Weights of a small GPT-style language model, trained from scratch on English Wikipedia: width 512, biases.
MLP neurons of a small language model. Each row is named by its layer, matrix (up: input weights) and neuron, and shows model dimensions 288-383. Each number is 200 + 40 x the weight over its row's rms, rounded and kept within 0 to 999.
Before each neuron's rows, "fires after" lists the tokens most often just before its 100 highest values on Wikipedia text that the model never trained on.

fires after: " ", " |"
L6.up644,223,247,189,200,153,169,142,109,217,225,222,227,212,148,143,270,250,176,183,207,187,207,244,191,183,165,223,199,230,265,223,237,180,181,218,201,201,219,234,154,165,210,134,174,259,195,223,196,134,109,206,250,154,160,248,229,172,210,226,247,264,202,233,201,215,225,216,176,180,207,161,282,165,250,208,151,256,193,201,170,199,232,152,158,274,212,197,141,218,177,172,175,224,145,183,152

fires after: " ", " the", "-", "==="
L6.up89,185,145,236,266,163,177,264,187,202,153,191,269,222,217,210,207,222,126,208,257,221,169,145,223,182,222,201,201,218,297,189,199,194,208,248,118,141,151,200,205,214,129,252,162,258,209,192,212,216,166,154,196,219,201,257,175,144,149,172,192,253,228,246,211,189,178,188,181,156,223,154,251,256,271,190,257,200,166,180,213,105,147,248,209,191,195,217,213,193,184,225,204,161,198,228,250

fires after: " ", "1", " in", " of", "–", " Saint"
L5.up952,245,278,187,232,250,241,166,204,206,259,168,248,241,178,250,192,187,238,164,154,135,248,208,263,218,273,136,235,278,119,257,148,275,250,163,248,167,222,179,230,196,184,282,199,128,181,150,187,208,188,154,239,209,187,149,275,232,281,231,255,203,203,121,221,232,181,211,224,253,276,182,147,172,206,175,189,92,223,244,206,171,225,194,195,294,224,251,239,235,212,190,192,234,206,155,242

fires after: " |"
L6.up1398,243,120,222,196,218,220,249,144,199,279,178,165,155,158,230,255,290,166,157,167,161,218,161,224,221,190,189,158,172,233,240,159,176,164,170,215,176,183,226,241,217,223,143,261,257,246,169,219,178,216,222,258,138,199,198,176,224,267,233,223,232,251,180,241,186,231,198,209,230,186,144,216,235,145,247,162,198,186,205,174,271,231,89,215,281,195,226,215,145,161,191,157,222,309,218,140

fires after: " |", " ", "0", "%"
L6.up1707,170,221,154,215,185,222,217,171,236,169,192,238,241,145,163,219,206,135,111,214,177,212,195,304,222,111,191,237,204,208,177,178,238,218,162,188,250,183,139,251,146,275,101,231,194,192,202,227,195,216,173,174,164,189,147,234,265,142,214,234,197,222,202,210,183,203,186,207,229,278,164,246,120,180,154,245,231,155,205,231,226,250,242,181,205,120,240,246,232,229,197,162,200,267,197,131

fires after: "2", "1", "|", " ", "9", "0"
L6.up1685,204,258,225,181,203,179,162,206,168,254,232,212,181,188,150,192,255,192,226,220,137,172,250,228,197,147,181,210,168,185,275,236,134,219,137,204,211,205,209,180,231,190,210,254,243,238,113,176,152,149,178,186,154,238,126,242,247,165,211,208,247,209,228,209,221,186,199,204,293,226,168,212,200,200,173,179,214,196,202,224,101,151,143,188,202,255,196,163,268,210,194,197,242,205,242,181

fires after: " ", "-", "\n", " |", " (", "–"
L6.up578,182,200,218,285,215,185,228,99,170,180,242,173,218,146,172,183,183,184,182,262,238,179,282,115,226,223,215,101,199,235,191,187,162,165,222,218,242,172,241,194,209,186,241,164,178,188,156,250,172,228,200,201,221,170,197,223,183,98,143,148,204,159,136,201,169,222,199,185,198,201,206,225,178,273,147,223,191,204,196,193,118,197,274,180,192,200,243,192,178,243,218,224,171,147,211,241

fires after: " ", "1", "9", "–", "0"
L6.up1058,138,209,177,269,131,221,257,191,86,103,149,201,264,178,176,252,236,236,235,230,213,243,236,208,164,197,226,161,161,146,123,190,217,211,227,122,260,157,254,140,209,189,246,177,221,177,155,191,184,170,179,199,246,181,217,205,183,151,269,201,252,256,126,231,152,302,188,157,167,187,162,165,206,239,241,204,236,272,168,163,141,205,222,225,206,214,220,155,294,163,249,237,236,247,170,201

fires after: "0", " ", " (", "–"
L6.up2023,185,203,200,181,167,218,187,179,216,204,166,237,177,161,97,275,275,191,176,223,154,209,184,221,182,191,226,176,180,174,225,190,224,218,205,157,205,159,240,188,198,153,137,184,192,264,221,213,202,286,230,177,205,250,212,236,237,181,214,187,252,200,159,208,188,222,124,219,204,233,133,211,112,179,244,230,258,243,254,143,158,166,167,207,168,214,221,141,238,106,226,160,232,210,175,193

fires after: " the", " this"
L6.up1056,237,230,206,182,196,227,246,219,186,172,165,238,214,146,190,220,240,177,201,154,190,200,237,156,191,185,160,244,262,184,226,213,249,159,199,237,161,232,285,141,165,176,163,233,278,177,218,146,270,219,123,201,146,226,210,178,212,267,201,286,214,162,114,157,96,226,144,124,256,207,173,147,181,187,195,167,200,154,177,191,232,215,167,199,225,250,124,177,246,204,222,149,240,162,259,184

fires after: " ", "–", "-", " ("
L6.up305,189,148,259,322,153,233,197,213,181,211,100,296,217,204,129,119,131,178,266,242,154,186,215,178,177,227,184,231,228,231,215,217,241,178,290,211,194,194,228,191,166,175,141,184,177,189,225,170,189,156,270,182,205,192,173,177,162,223,194,198,222,148,182,201,223,179,131,194,212,236,159,193,229,257,222,196,91,213,184,210,170,192,189,192,227,205,217,226,205,161,196,212,196,249,200,213

fires after: " the", " The", "The", "1"
L5.up1904,191,164,141,225,172,270,166,225,163,224,266,203,248,122,239,160,183,247,262,199,179,209,205,174,183,191,204,188,229,225,221,139,203,218,305,181,160,177,226,214,290,196,129,269,145,138,169,172,190,207,173,146,229,165,200,207,215,243,242,249,235,250,140,176,166,235,214,151,150,207,253,177,167,208,195,140,204,207,148,277,122,168,141,283,248,216,210,170,272,189,201,152,200,215,251,211

fires after: " the", " of"
L5.up1920,223,199,157,251,143,235,174,211,161,198,196,195,224,181,241,178,190,169,221,184,218,248,165,193,157,212,171,254,179,224,212,141,252,182,182,221,126,154,156,280,169,203,168,238,233,206,185,146,193,297,147,200,272,248,147,111,164,268,216,304,257,143,135,170,170,119,258,136,233,219,238,144,178,257,202,169,139,158,169,264,211,164,117,189,248,243,265,186,258,185,247,199,190,189,180,176